Weights of a small transformer language model: LayerNorm before each block, 874M tokens.
MLP neurons of a small language model. Each row is named by its layer, matrix (up: input weights; down: output weights) and neuron, and shows model dimensions 256-383. Each number is 500 + 50 x the weight over its row's rms, rounded and kept within 0 to 999. Numbers have three digits each.
After each neuron's rows, "fires in" lists the words (lower case) most often at its 100 highest values on Wikipedia text that the model never trained on. A number after a token or word is its count.

L2.up1087:503566460497521456481457620503531596521513559549528539538390429473518538585484470501622479519500501516455502501547519563538502462547549576597561423484531476406582417478501541553458492517587472451608462433618487559467476489379599481493497502561402548604515463567518421458539527426579487495548559528448491468494436529460472503394489494517547515481547560416433475503475523522434480507494
L2.down1087:535513486462485532471538487532423466505579513587562496550514462534558526487465507496564502532443415509564488474420540489509495392397537465550482483435554529521488560486544424542428546510542546383465370506496470503506503516599574382570566382509498415492485449441478462507520480531448445378369595502578503512489420464565526519470444534508494437544533464525455524502547478551529377546591
fires in: "of" 28, "and" 15, "s" 11, "on" 5, "upon" 4

L5.up959:435496466584476546511456526495482448557537466435534554502667425453482587534505471473473531548544615560531470541423596492515452522493519519480515447499510524496477428398466444461600433476498510484521484510484506562501458567490583522487486508429486502471520445564497510489497446485471480477519524510527497463541608435500459546492455557472543622547434519499587520466527553575387461505477
L5.down959:488516472454556482559520565521503558478601468525512491462416514477594486415471506507613632568457499509584426463560523450551552461391453500445483523461376532505431475523587611483538535574572460526473557536573382493562483481428525522472485554531516507454524515437537553456488579673405491542524526477424500530450425496448518525426496513498489443531461537491487529518500510521514478438505
fires in: "where" 15, "and" 12, "to" 9, "was" 5, "meets" 5, "while" 5

L5.up1617:518589599422536520522534522511488461490446530439429504530546496462430532495535477534496419488474600494519402573492541440546426569531507525544495418450470375442552445539502409547434509404537443441566542524564483576517455428507468487526471572437532476484529415484504550513449509519473451574537550507486477449504492517462518513440580541554497488510475429449550546456566488502410502530544
L5.down1617:488443414468461473468486504543591508481460435510458563439547460573456439475494463471448477532518487451513434467465569457463522501478567423570560446456550475497454597493558536408455504472488529565525557390566493514543556555527534554506494430587491444570572423488513474668519419467487482510527497457605525430502513478386573478582479589432460440450472519482519505531517448532450431518514
fires in: "s" 36, "the" 17, "his" 13, "their" 8, "its" 4

L5.up103:464536485596496514454530499532460471521495507486405524482544491565532536457659467529470592460508608544542437496557461454543564520459551456494519507529521561554487531364434470425593499431509508480440513476519484427500497525572568498520455506568556560531459432544548387444473432523478493523537371467532509604467607387531544532508517502446455577376498547587590560361480483447443495585507
L5.down103:459548450517431486506568490549458484572562464469392522435544460480535453510619452589481542513471585457515502555504413471472504521449420447471464541533496532550518492472460519466521544509462498550526560409600548552497535545441536480522397565616512566538435482529672416458508449513435557534469429502437550555496541461501457460563553522410487529547499451496569446452530429519529451476487
fires in: "to" 34, "not" 17, "be" 7, "never" 6

L3.up154:553527550411490493439515383530545581542488600545525472495445499490527503575548478445554552571453643460557481504609474532501461577449489470527434514515583519557443482460437532501537624495470512451562500541517422471525527563425627559478516570511464568531512494427530504485563491469488559529440412425574449559553468418434464511483492457541370424554514530512532547444447549438519532538494
L3.down154:492506463412598514522508420416516498460464460588513399570518620500472502480526488486519504552516489512461469520514407497486508502380501510583398558485497505522541458477494443474462529500495508511528418555487575479561491479546464441490483490556503631474510593498521432605478545498437520597639544521518452548498549553559500497441449437575541485586403514568544462514569481543456429453539
fires in: "to" 79

L3.up1169:537607537511548504563477489551561581530530506535442485507472513502379513536519500559528556557487457507472467550497489520538544531485514433540602424482528466487557435479514481444446584469438478515453452467474554521480520381453451474530565476585458499415427504493586503393536512508510453481527438509410452355515499556581526514540527445392596485456444524554522605472429521577472559559444
L3.down1169:483576506376450462482554509408408517540424509570527401491415499493568473565607465461522579498427489542654434462544448488510550538464477500489587428451488585408478500563555568466481484533580523537528478543537446531502526453471422468466455569528449489501473446523503476464492474574625506479569600492499506515481492430457586563440433456448510459466554525467518440527539482480527468459489
fires in: "of" 22, "and" 21, "in" 13, "to" 12, "with" 5, "for" 5

L5.up987:530554449481501520484531537507456537478533495478560449494533545589536373556425528464503521471576442520514574494449466496511488519466491432441522537495457479478552525482475439507471497510550432507514502467566538462422480580527597450551464557444469506443569483537428440572537559488475565474469516480489611533555478510548566430637455514524469516507439415614509441474508489456407551480487
L5.down987:497592403410499559533530606515433654501466581536509478496547530427507554371500452466490385516551434452486506576487517488506434466509480477522423391452489454489575515611536510541435543545525567574555510403404402596455595581558511527474461542435495449615572488436552616475522559527483509493408502534523508540506432461538406477520569559558551513541505475476526433505511558527440477498525
fires in: "at" 59, "site" 5

L5.up1053:505519460532626530425520467583497570519619439507605528450511540492543501493530527475513505402471514564473488506502485462533400463545590441493510618463489507473527454466457487490512564506483516475610552546416483523510444546533543433543457425444506490558507491486499510503574493542556516571382459550504566445506569388474490520500521480488602533521539618576481483440431532604491450536524
L5.down1053:515555459455444568430518599470542511517565419546441537516504421486481518546468516479538526361529528489452452574475507565443538494482621484560464485472451516458481444558456570471509490530545440507478517542483501496477502519463505446510560459513506559607512505439566636469492433483385465452554429514488476501578502621493439347462427502480556508466513559545496489377534543478510567482561
fires in: "that" 29, "if" 15, "when" 11, "because" 5, "since" 4

L5.up123:527461541463466511558518578445482582433610430518451564428497468586519463483507585449521442541474468513472515423499487528448505502508455503482499560524542551477484540417597503563436496579524451477547441514579461414512552438385471524504478434489506476526534478457477523589586480545469478561531572449444391498492531444456382558504440460575548550516485477565550522519482421552571527516491
L5.down123:527534411470506454508517543565502637549495466396430444461439439546465396567561443503504442586545500533416498469522510509532500537380521500488422557498473543475445492560489486467535583531521563538414490499520448419601559505547519527483574619472478493434492437512554514476487455526436444378564513510628528544517474515501618601532575476581527486560479509512525550584500430438540484520492
fires in: "the" 42, "a" 11

L5.up228:490486431498501559450507621557617465426469513543482541550518475482365512527490528508466572555459543522498592463452469464537547491434510381509504484496437451508541585473445550437546555435426537506555449474468425501527598448481502533460574565594517462525425520533522466521528504565461428495470477510626532465489525516535499465426591516500497573436546448524530444488513540452412481543502
L5.down228:514549565576508494528419413482488477525529521459468546531610433465487487468422594571492489507501436471374482464595490396479474501470492467474571463538522558594560508449481511449485543455464435475473580498551541522461449381512496484497468498521553515548492497489533460502520466477426477566447442470482494518511516489539503480473508583546435640499414478574454469464516387502487522489650
fires in: "also" 21, "has" 17, "have" 13, "each" 8, "azerbaijani" 7, "previously" 6

L5.up101:498509561417491441452451504496482482556486467548549466609458446561502539458489459547523464529601423460536504504490449501493419450433480509480506431500463450496503600483499543518516518470470567480546467410588517446420569533469396512510432430465445488459463579396538631488519532511418505505415462483492439521496452522409526553580605590516533417470553507621550525480470567440598488450500
L5.down101:553594563441526447496460490401547517528492515526543479492533503523522550397589471554503398530531507576585526465448516477528566550445435449519448497541542571428482551552452475432538524426485499557474577544506584507467557449401497495473495515596476535521542506470484466478543500528492620564380447497484523581573526534492498518527545405529494414483485474519426482531524515509454476460484
fires in: "as" 33, "former" 17, "named" 12, "appointed" 8

L2.up292:416485467529443540581490388486487443565578513563509534480624504517499515493642409547414487502548589524499508581469517465392480463511549545418467456505479469561417489559560541616506521541515499460443456494522517409601535460463529458458478442476484476455503543464529628506522554434472479572556466476529537478532487557458508524500544425465496544495605471609514526451507490502567477520516
L2.down292:481512480505578381528448529545528485386595461527449543530509571475506402506520451448534488565416671538456484587494455548485519404486445526560543532487483503442506565524548448434417491466470435630486480513465503488622552516512460579479505536592436591545519488446438398416452509544570478538521473493512577418487453536380493513521498491568484479536422505507536519530437560540512514544538
fires in: "who" 45, "to" 21, "and" 13

L2.up1183:492505479521522565511539513474420430441544497541545486464535436432518460401519513473481538482524549484494475411510612550488397613531575528614436440501462443501484486518525470591535485574573456459572419525469545419539453510462510602528472500556432509539438598384541511517506537564479615581467454448480526507479486491524423525539494405486502482643533510538444596424492478445406472403476
L2.down1183:525510508494512503410461518552510520495606460527466529564529594548574424538531517505459576481515516563356525506489445489520495537541513528485516516437523490439539479510575515457442554387429405528426530409471495455523500464515647502468528529467511533453513519506597518477430459574441396508501567499525494532429421469480524516512476519478439523533426510528521461482546547488486435561563
fires in: "that" 43, "to" 26

L3.up881:541470542513513451498518503560445535481500479516530554482384460424470556517518563576508590519468476492463521513485538478412532602451465558413466434503502357418572409478411507525474464437508470470534501491464590621507502482461500438557494464541502562538502519447391530518501517486570484457490610475417534442616525499481489501463477393530597561515466491417453516509514493498419610564382
L3.down881:582527464504529449481552537485510475456529553544492476541504452460507573456542431534548506527430585502508526472570489473510536469431505481447470541487506560557506531461554540461548442505500467571454394537427448373504443532604537498532495550543579516539534458568464379563485465443497566493513421488529471534549454527544445503489530510493540425511514502553582455497490562459539518515509
fires in: "a" 27, "the" 19, "this" 16, "their" 6, "its" 5

L5.up1571:567484500571492537450571559488518556453487512511482553553549438528398585605457478440439504562580453473501479561506349499466615506586603435601524539504427519484486457488499555553458499449452545447460526421520563468430513565447472442506489522417526432558450508561466484502503596452459409521532496459451440479430528525590479598528467499449431484523519562592411461414473490509469495382469
L5.down1571:467586497431505512537443505530400448449557444469426506431611472503514425446624538513508628556512479539452498578485490509465506560529393460545527516468662604544573484533518473512588502486496559611501483540456499513519597436477457450495504512522491541506511470531504529541553496485445541423493466540423493484506519544546539554504424452561606533490412528457517511532487566477524521437460
fires in: "the" 58

L2.up1031:431535491498414565438512487574549524462558530523486478489557492479502576590429524569456453431550456444403511462501533565511518514477422438444516451513499486520427496494536502492472488492406521564530551462462470529470498537501460533453503505459452423518559599534542526530479456489422558455531482542440456597562402437421595506490494472497496530513552530469520531412528520421457468407556
L2.down1031:423472354472506513368540491505439447452474424534526521515615459525412483482495511484487507483528474516402531506514400502532484510485503461540556442460543478577539492494465472420491584446496448500486541553529519473435492458486606473536493460546396437458424489452488490553492560406545534463443473518515511542520524573473534498475458503460426423464544513490500446476494618415615474521630
fires in: "of" 40, "a" 7, "an" 6, "authority" 4

L3.up1494:535516521555410501587386554461413494476508562562556462538482518351456557515420499495615452397517521493470575494580460451529469568429549555440526459473474472476514423531500463430467435446594492474532514565466530489461629513564623498434452472485575573481496552516510485556533556435578543515487419446480442425557407497506497440482461565560500514504508490464587514433469481508518528552497
L3.down1494:567493463462491467476380443483488471421563541493442504470488462548465514494556552525399606539449469451519499453509474399490510433552422499479455454565515482475546539476398449589518493480415519509517492383488470536440498477522486566474415607629536485541447446527573455571493444447501519534430502482473582586453555513445460534399425490552514431532493473493474526517469474462415489531485
fires in: "the" 26, "his" 11, "to" 10, "its" 7, "of" 6, "few" 6

L3.up1552:564462448565482438410460498504536463410527471476466570449506523541496434497501513501548591510469576486523502516475461415507442404448534472538543490581487426613525476465522464577515564456524537478621443586470588521494464496512486452455487549495476423568399431417489582571461411500503491494477481446516486562482470510563546512480511533452531465512516513538479474518451519511509505528458
L3.down1552:470493516512520503431532484502468509489514507576624535419524475543550463509467606542442472490467582519527474510474492568443397538523416516503557504409531416534418542575574498496484548526549461468420637540491570437454435576448494516509480462486459449442600485565516535501488541521494543546537471499572500566521465423518535396433420434584427539494521518488433410419490486463531591607446
fires in: "was" 36, "is" 30, "years" 9, "s" 5

L5.up990:519513440472494487548495496507556426513540517454525533508517400465528481468511569558541468550537485428453553515460546518620493569433506520508558480538493469472410411556525452396630465477386520546542465445518483499419505423562487535547491461488476458520481518488521538594484470569517520435511595522492516449449429543529438627457592545541556519444396448487456563467453510470479478480454
L5.down990:554490510495566451488499613489503548549478480474540570587558588495448536536548491431552645569537469452585449487426503510535549512611499561504543507491531468510527463515513481522537488534537505521563501490476560440479486502545437560535521455432426518550526507569447454440501510462461439486486584492441406522503406469568454521556513477499508533557518511463485464489450545510482503607521
fires in: "the" 27, "to" 16, "in" 10, "for" 5, "joined" 4

L3.up698:544495548462455512472485484539526471506505475426535517523533470493536579460548450534566538454518555470510457413412468450508511533586517465497519576505493512494434413439402526561516410428436537401505448458485478449493471486518544564493418589585383528439467531504597469578506458523569488500399425414526400526502563468483440511629478542464485472516423554406483482544441473471530442453544
L3.down698:390503419510567553408536473559493501516444448531417476560455578496490476496575505556484520500534483455475490504501445422437581526553514422505488572523472430516458407480527431485555534569511563503479569564459520514583472460484463620438507432521470572531466350505429546501489530501447505477483484471463488630524521481437563415499528478556546630542556471394569502409472641507474442559554
fires in: "to" 66, "not" 7

L2.up431:451435396509525507455504459493483519505493543438519610450471460516461592501513528492510585486489485480553471474486468400537433413576415498550447525556584426536575493566529545507581427483426449521469442499447435428510535462575468427515564563469462472542435515439450537473493469540536435524481416489382422511481459503514466517367555475452502537438518511505597507418397402423511483466502
L2.down431:496529481518470511603503558491487504528526454534515497473488464534382508453417501499382561554466504453522509472417528504505562513524559629482417476559549458486524576395495509530494474477530533446506440547436416514534549567537451509436501593445473449614421479539527417424380558615501466467517486512464456428439519573518549494487465434490523451499560457505531539477521385381496528603500
fires in: "1" 34, "one" 18, "each" 16, "every" 8, "someone" 4

L2.up615:464529482480576595542453490494449491598535510539523497501445558495447512477608450432461524434479621555508454545509578483521408550416542465438495405613517531499498504483556469535506499507510444420512499563469510539486428455554556459489451500569450589441493464469451473523480541469495594504500520483420471594461435496461551540531554562517508492484504477536438541500547549554463498477319
L2.down615:548427476512598606473506490563538499615517552510437520563455529541451517509543503474555455552536515467556575470514486482465453511395419473552504424521446557478538515544524505591570424591526450566518442485576547520496518542454562615514394463423490473474490455511461485494508505483476510509517501507416570509472510518489530560452459441462468532593511532567477488528557514454520514453486
fires in: "university" 11, "w" 10, "uc" 9, "now" 7, "state" 7, "that" 6

L3.up1567:612488406536513590550579453420548587444448542476485466551503515530466494449465514577510506483473519479577511574592506424501469533570484392556478526555439552506531474451557462492496515548412486449546482586457496561511465412506523482500533532466431591515546466540488511430439504450480474408526469434421422567565517505499530460512476471575410538537523489496546444580498465546460480536517
L3.down1567:530530512506471575494532552448618511589459437432550559526422573469524472453494482474507563569527489447517499605513553592470425524480531444522532486520544382460547578448467506482561517484505484447488556516621515546523499538531431488494501528609420506601560455597431509455508537532492424491531521545516530523462432531505403443455513519421470469500528579513586469452495492381563434569481
fires in: "with" 39, "record" 14, "to" 8

L2.up659:438455558502517472450506543567492503517494568491433416483485491460476434488510430424429450461545508486407416518501543476570555621527480525489544479449473497542526526480446552525491484536506448502537533507458514514469521542468406499547630531499461450428505460408571541494609523521506557515506560488526535567411547501393547411499497573472474471433556415429405586435503536575508434426428
L2.down659:533461467562543528495594611493470516523556492468514478568449473526483480435586556527501523456546478623477458491472412550522506544523514412536494493418566589528503416440613491440447456399506465520467566444382487584537479571464614546532501455482578460542483575453554525602546524580525427534482525521495531447499410465605416591486502448461531537577454434443497579469415509458467479448527
fires in: "of" 49, "time" 8, "everyone" 6, "someone" 4, "seconds" 4

L3.up989:458498494465516484530546518543529508507531443507523494520519449475474493543505452511505561553520405521550458521511472430538574538484578443555447555492400519404448469466572514450487499458571482541607520488492512524575526452536495494494485389532496671484516431462541519438492481545543476571401472516486535464530427456467524546480537415533455573520552594460537460542586512633502543545465
L3.down989:445545473428494471407436616435500485641559534552477477427472557554509593479472621536435529470516479530545467454461541548484454580506495429419511485489499502406546498517473451528458482540497464553467521467467580441542477456487521497421456499489450544493522478457517499506504440496510479540590499468576430432441534516524486436458520533482484506551444560496549510479464487444504503477501
fires in: "against" 17, "of" 16, "to" 14, "between" 9, "which" 9

L2.up587:481557533517531457472455444549482467461498539513520506508469482402529468533577482475479517500501547512450446562494490429476467483472486448537494470511519506484480457481493502453442563402598532465484431498479517526451532466523595490427543560438541433464532501586476562404526565537469477454547519487446492541412502466393428547507516587474477418508460400470559544450461472518565559571486
L2.down587:589505549461512434500545463611525530562529439585490450431421458472576514436495508476452481504509564502410470560609560481496457562481515470455571507440442460528502478504437541501548396568428497564472516494524523510446556567512563465482421455493568489493560531536500536568493440456530506553555536389528540481552494507597518482512466500511450562485604419552482463513433428507502420556496
fires in: "with" 34, "in" 12, "despite" 4

L2.up33:517443435473504443475408471408495453494509627450501500445467477519551477554552526447478532511498480543522589492555433498437469491497619537482429487516400471479523475476539477501478482471573380546569494621466458540540527485453532424592542492473501528487554517396558521484567383515519499460452521493517545540469485594440445517573402561522615566576539558588437389497483469504494483537510
L2.down33:508455508537561497534472494529462415454469535504523471489473468512478587537545516640473544522554529556520575487496405532458464576453499560540489479532533459536468562480531384451415541559488457575440432555510594587465454556386488487516494532562482574485492541406482485482502509502529527378503544504491540434552465611417479514598526463534558481530487522514433522446564462462367552538393
fires in: "that" 22, "this" 18, "such" 9, "when" 7, "so" 5, "dichlorine" 4

L5.up18:619508585538553580427534417525495505489535466494467465522440544419522530567523521429559579578452459425537442547520555528514409517578414510591599509454524421439477587543477539471539595505442510514488508433468461523531519531542553424567426473466409460424528446549443469488435459555584426529415561461505520440485508498606523552468490481488558518546461533456568477527559468519474480548411
L5.down18:470571449453600565507425537463551490539552505473436510344511524546537459565504478523625414450462444561478540447540503533465502500470437448462482559465441518538497460396437504555546582421546498601573545517386469478470395470528473558507528487621531560508476529501482494522591466462596506508547493531500544514567507462520400596584466465586493441398502486468508554492507531514461447437434
fires in: "the" 28, "put" 10, "s" 6, "cycling" 6, "a" 5, "therapist" 4

L2.up229:480404551560486540582481533497436507542506478484524435520489449576642396426512533466419612444485507507457540504499505460480472476461502552469514476499510494542447531488574564552451507545415532566559573414480586503597455423506428568547554516471488551499434471435442467465530434627626557517489414578486470501487500514425472439612503487486420533460583542488529557528482470529455540588459
L2.down229:494454508443467462476554458574468562493443426491517441483564527503421487520498453489537623481490571496489453455466511562501510456463499466542472570549517539555576451465514464423460558547468552515492472460551447541435425545524544484397541543531516427449525531510549520571517417556487494578462520438504546502591511520496536459449489482541404559464577426411468516440513561526396505594578
fires in: "it" 32, "that" 11, "time" 4, "all" 4

L2.up1603:442460515580569481488331492480395560487514415487512586506569574519586574430444526561508505434454454513609507456465458502526475497535559463569540474455534509515419565464531553484398534494487491497514456579503489455525488551490479441495466486525468468419435543450456582506472468489449518480453525499517422416518539527507491490522513607382590546587549519551452547535545500376462484474487
L2.down1603:511465473412431492410557508408511457522519498435415483470494474407488454486533538556437507470517575550467454495460436573508532558525608535604428535604528495570466418537604497488547514570497516553435530449383604459596455430533506533483541507421479531519553454496547479544465536518547532475468468530467479583415425511545492424508538457593553514523511503548524547491391511389461358405455
fires in: "s" 35, "of" 12, "button" 4, "the" 4

L2.up1660:496551476457496391511394424445561511559517491507412546462512496465535610643550586666443525568538533543455406480500548413497469474503575413550454510461513467416480428457374482500446583481514609481429446557477483469490449451450569524406477563526465484512505432463588482484496581426455491567453464528529505525499524481537490477553502564575482459517567553460450514379491515510537457618533
L2.down1660:434474480436482520555436458505558558506461502490398526479564519552443485533490548620489530503518576543468490471532533491516577540501409509542492549501508427526482524477433486437579569500537561500546532523520553632524488427558459555530520492510518544549513625545559586518453501488506459431493533490462453392488464568488560478515499481567400449514460510614495474552507478504440426475515
fires in: "with" 39, "a" 26, "also" 12, "more" 6, "no" 4

L5.up401:516508495407447502447482493533424524480516489515502476512569378510487566506529619493461478530529500488459542449426520480447509563475469538538574561497598468488490449492485541556532463488557487509509407499466496479434481556490564457534469444473554452477532601509459481609552466505471520538410402572452549521595498444495418470482472481487492510526515577542499524550493642436490470526548
L5.down401:567518511450493513468609535488505542590455447581407570494542646471497496458547565486596481535534424507483538517520602477561512585541495496463516558496516523515418539514486515510489447542444492485496510510539516517461525446508486486537509493538479493490494408560446488408479620468471450476417489498526470486502476535561432508502470500471441461461525524520474509477524530513617501475549
fires in: "the" 86, "theater" 4, "therapy" 4

L2.up534:450549513566585522493551412463420515465459545516445367500556491522499484526557475506491510513535432529393462508503543514467515502504500510529498552474555518481501428510518535534457594547427459481492487515427477584546554506431479454439550512532485385510571442461563632617517477497478582658490573558526487374518532445440507451423446456450522525389536509480495492481387535469470537460411
L2.down534:499525527483560461479498455400503549566453479522508468550393485640478502518511576501508458473459490529488576513485471550457477574497490534491559527504507438512493556416533581564403567527458451509395570456588461567489550485483506504588502426510437495532525473413550419478493618491515450480417489541563525557518452463504552519455466406502540432443524512502587546525436530543517442481468
fires in: "of" 78

L3.up1679:478579585541456468519487609462488558620496403523567559455434548539469598492534511587388486470517458492519425470491539573557539566420440474491522488570558497566450565554454499485580469428429549465504541406522519532439508486417473571415440492515495502483390580466558503538490512593458479436568466545461540473479476550508432567497483456553446568500629528459574484496569424481546480477430
L3.down1679:509519526498477538508492477479473504601467459506556426594516386431571444498440540482485487467499546490480471524536574544530557531464456479538509587583558485479513557515496467519486525419421526531552460401550485528570455515465405485546516529567526421465546434536533677569500377529491447365518450555463490508513517487423421550413552476493469580572510469483496568510495497426533447438523
fires in: "the" 23, "in" 13, "for" 10, "to" 8, "as" 5, "of" 5

L5.up1651:467520580558437565589501473501596559480534490484413504445515465520483338538472565549500469477553456486552538499466356454444561587535565468538506495504546465564490475452549526539518554544572513529557532514587434519470566482538471541439415527477598423535470545515505517496447516522482508426488452544526509489502554445462575535516576451514454441492535524482452442491602517481528474475513
L5.down1651:502587604413554472520442569525549501512440454456531529489476436510493470439467584511503483427454571576548549533454335432488500650477618457535550548491515476497468499523483499496539528420435478475520448533511459453542515474508494458489496536485550582487452555478490542478492532566454496585496517534481440501548554528529511472493469492513563598496574523536507544447484537548557434494503
fires in: "the" 68

L3.up1409:537545583518525582513568582604522437408462542490465479457528511518592505509520503540503562505530499441464386551633531492512402485453473460478550491461483548463502478477600455631539529477500498576509540469516482549601563395527427530456436506475516564533568493442493442445530639493411548598433431481551470533522411565490454507634402521541505481447496504525542467514489501498568544558520
L3.down1409:468510542462533602520519474449505579600471479487572492361474479473591553505512441489501423530578535484519514519470485532532543472545537490504547474429520619569523494463559489433594474462517483425532506610474501496415487595540536387578480518583489537520567400433516464478472435514380463514543582456490615495509497461430488532453450512504468579335497526538521568445518518472599543476559
fires in: "for" 30, "to" 18, "of" 7, "from" 4

L2.up77:536496511509454534564496475511443383467455578556500431574492495582490555480505549536412444554567462472516424519482509518476409496465555547420482522421482480416428501521541555578493497607608452487533545428587464514456476543561509569506483530503505502446494490560587532554518438456486464507609485570493543593546448505535418534505404550534491572567538523439507511488433481462529475539490
L2.down77:391554464473535556389452640496429472554522498585359489476572451531596481495543572517494444539494547507499595486419385477523477491483441478539545561549465488449494512528565585470558457445456525471557480547406516452572491520442469524529311568469550447567570553466488490392526500463503550571476584442462524459461457509525495490510471494491532460412532383526534515446496449509507509420565
fires in: "at" 15, "along" 13, "v" 12, "of" 10, "on" 9, "over" 6

L3.up618:536534471561612458435527533495533530408502481463529398516570490568535492580585502465478516423509499527479479490486466445546483515611459389525604495529526508412529460431438494547448518501497459436437528479458511553473468443523473501457499512426530528504552505480533497570520488421522441440541573504441435516465470503484464533465526455564445523557492568443480403421472488450549522392519
L3.down618:449459536478470472476449476446555563522568365501555596448517548467525496388432468569452464589560504539563484465578426474486519534532498481552580557560563498544488562502502545631479511540523461472434484535439482571417473479453419457484614456427479506501549517541427510559485418512444470511435547489450505508412479490505548442512563556443432462459517472532490486485398506500555472565495
fires in: "with" 22, "of" 13, "is" 7, "were" 6, "are" 6, "into" 5

L2.up1566:494495544496449419428561476486518432415518488445489405513581526567597447462452520498540518474479597608558526461521498386431506595531552511483497389532548528564618460534533514519505405499525527608555490446500557447465492487511540523504540426483470493572541477538515491580506512453463518601513452482470496546514486445511545541527531472458444463481554451487578521541538462597510476507499
L2.down1566:481485426463506466499564515452558564464536516570539488508541489475493522450474470544406529529523471523560504511652504536448559435530524476494530518500529496512537523482496474437534512503473555509462492472545568472453455466506615491529474434549478529525481530579626492520483530471592512518510514457441562518506525568564416501547546545478496602517495493523548491480465498494611418483489
fires in: "was" 25, "is" 19, "not" 7, "later" 4

L5.up428:558531522465430480494492635500537423508565493501441536556423494547498531467575512476495499518402539482466465575456424544514458424471469513516551459442434537519574483400449584536526414601477467529344596509456485521459508506452494437555522614455458519541556549525490480587600436503500501529491429501412512550373598480448502524442569551498532467448506512543459467495472423479526465472466
L5.down428:509515480482522546433501516565421550505439487524457562580539590543490499500554515468493429532520484583537603515437474562498404517549429437558599527535550430514481576478472523455517589424518498510492429491490567524512419536477571477569437459497454523480528577439412475473525568546508536503510492500562466460489539516539468408579481508471481539507482448419479482534514362406521594621383
fires in: "as" 54, "one" 5, "vitaliy" 4

L3.up1678:570451544498554472598546446550478491505475431511460501480452545416525532508503516551477546480560423545488472498520505481449457452500466446516520464513512507431644482481436457536480459509469584465460453510487577548512466432513501506521453540474487518486454528484526489567483561544408572553594558416473539501557505574562449524422481494562507511489434424488446487458548371464464421563532
L3.down1678:519453489432567506547513490471520493461479528536394531476533379381469486577498530582596544541469512487524518513444457530538458559432517422503418527500432504490513447472504471477534454537573537426504429437539595492557515459546490544598443582545464501518535499548536393599474492467513560531560475401425503519541472556412442512417453479562478481478441545525554488434448421476555516500480
fires in: "the" 32, "more" 6, "it" 6, "a" 6, "their" 5

L3.up1365:498526503535530517499496489501517545483526557548542461518447587445443511529467512534485513536554452458385422501473544468525455473519474470478552554522517476497561463405609554559457467545507444545445446533456405623522480527494554512484497482557503571485447524532539512507579492538554515528429502544505529514481477470501427533470595453469602426475464582450487536446455483467460431478525
L3.down1365:568539441433454524406593464424429514542562551548491491503504466411437474541450555518520467503524508511509494542428422551490456514501407440518539512439398507425525468534488533430472524572476472459384482517519508512512390453545515573601438514512439518483531431421533484441431522524424528529501405492388459491473477527542505483405417456520508565540496556544511500424428484491565546460516
fires in: "for" 30, "all" 13, "a" 11, "as" 5

L5.up1047:597515597446519395573477533560464498511468486457458454488497531484606438598605499466534509485511449521490570621507496506514482604490558490469474562508528550538508591465446566423525489495485474467483405538522480470530557398522601528586469516475496457544488443589521571500527419531542532530563557423549540528531443402500527495484495421432500507501456435568512488525468470474534560497546
L5.down1047:511570481435516542506599506535579515472564484495500533495443685445451654372468509502480500578472493429540497479437498460516560507560454542433461547503395505505393503516463478461498597433522427529571452552489476431499521448647479573538473432501443450566467601543511504449511454469490506511543444427492501572611499487460450537474502582451525503562523493531508439468477415544549612551515
fires in: "in" 30, "to" 29, "of" 9, "from" 8, "at" 7

L3.up272:445503497480491554465536539590417506481461467564486534503536516460446498420544534556466429476534545501457456591495429533495494602460437497491497502450445481455538422531437537494510474491490570529472508421538502522457437544529505501528461544541505450507459544502577488442534535482483479562529547425569412563567489554525481515546460528406560557563521507491461509554491503487562483519401
L3.down272:399495549527543493497506502399493420491561426500595531556448482555462539529553525561547463528526462487540600532481450539405448407537434423476523458511477523525455432403483508454557508548609540481519519465621452446483405433531541528522490482483455520580499552508532526503499516514512515496486516412470587525432481389435483568567515436544462447476541436502528501391428521388409550461432
fires in: "the" 28, "of" 7, "velocio" 6, "placements" 5, "age" 4

L5.up775:604544443494531515528483454482468439451516570412469549436456522543557447512475460520526515392520497440465551464480476516471535498466441510618514436459509468444559500506480525455522497553429569532493507405487553421401579416500462487515452471450494533530485500461465513553566460611498512456587521513615520461431525460498456587520482516553501509496415592539475465505490460552477467503551
L5.down775:462513537382596467478494526481446417492457569586461416553531466510421525462555531547480533507459445551475604590501412450516467445554540559535531534524524467564532623411462521475513594429555516584485492497514596572479480440382511552500566521524445492528506503534414452487482564475517550544513450510420503521447504468526583533595557474473469424475556552471530542408508498531432456525559
fires in: "as" 24, "a" 22, "first" 5, "an" 4, "appointed" 4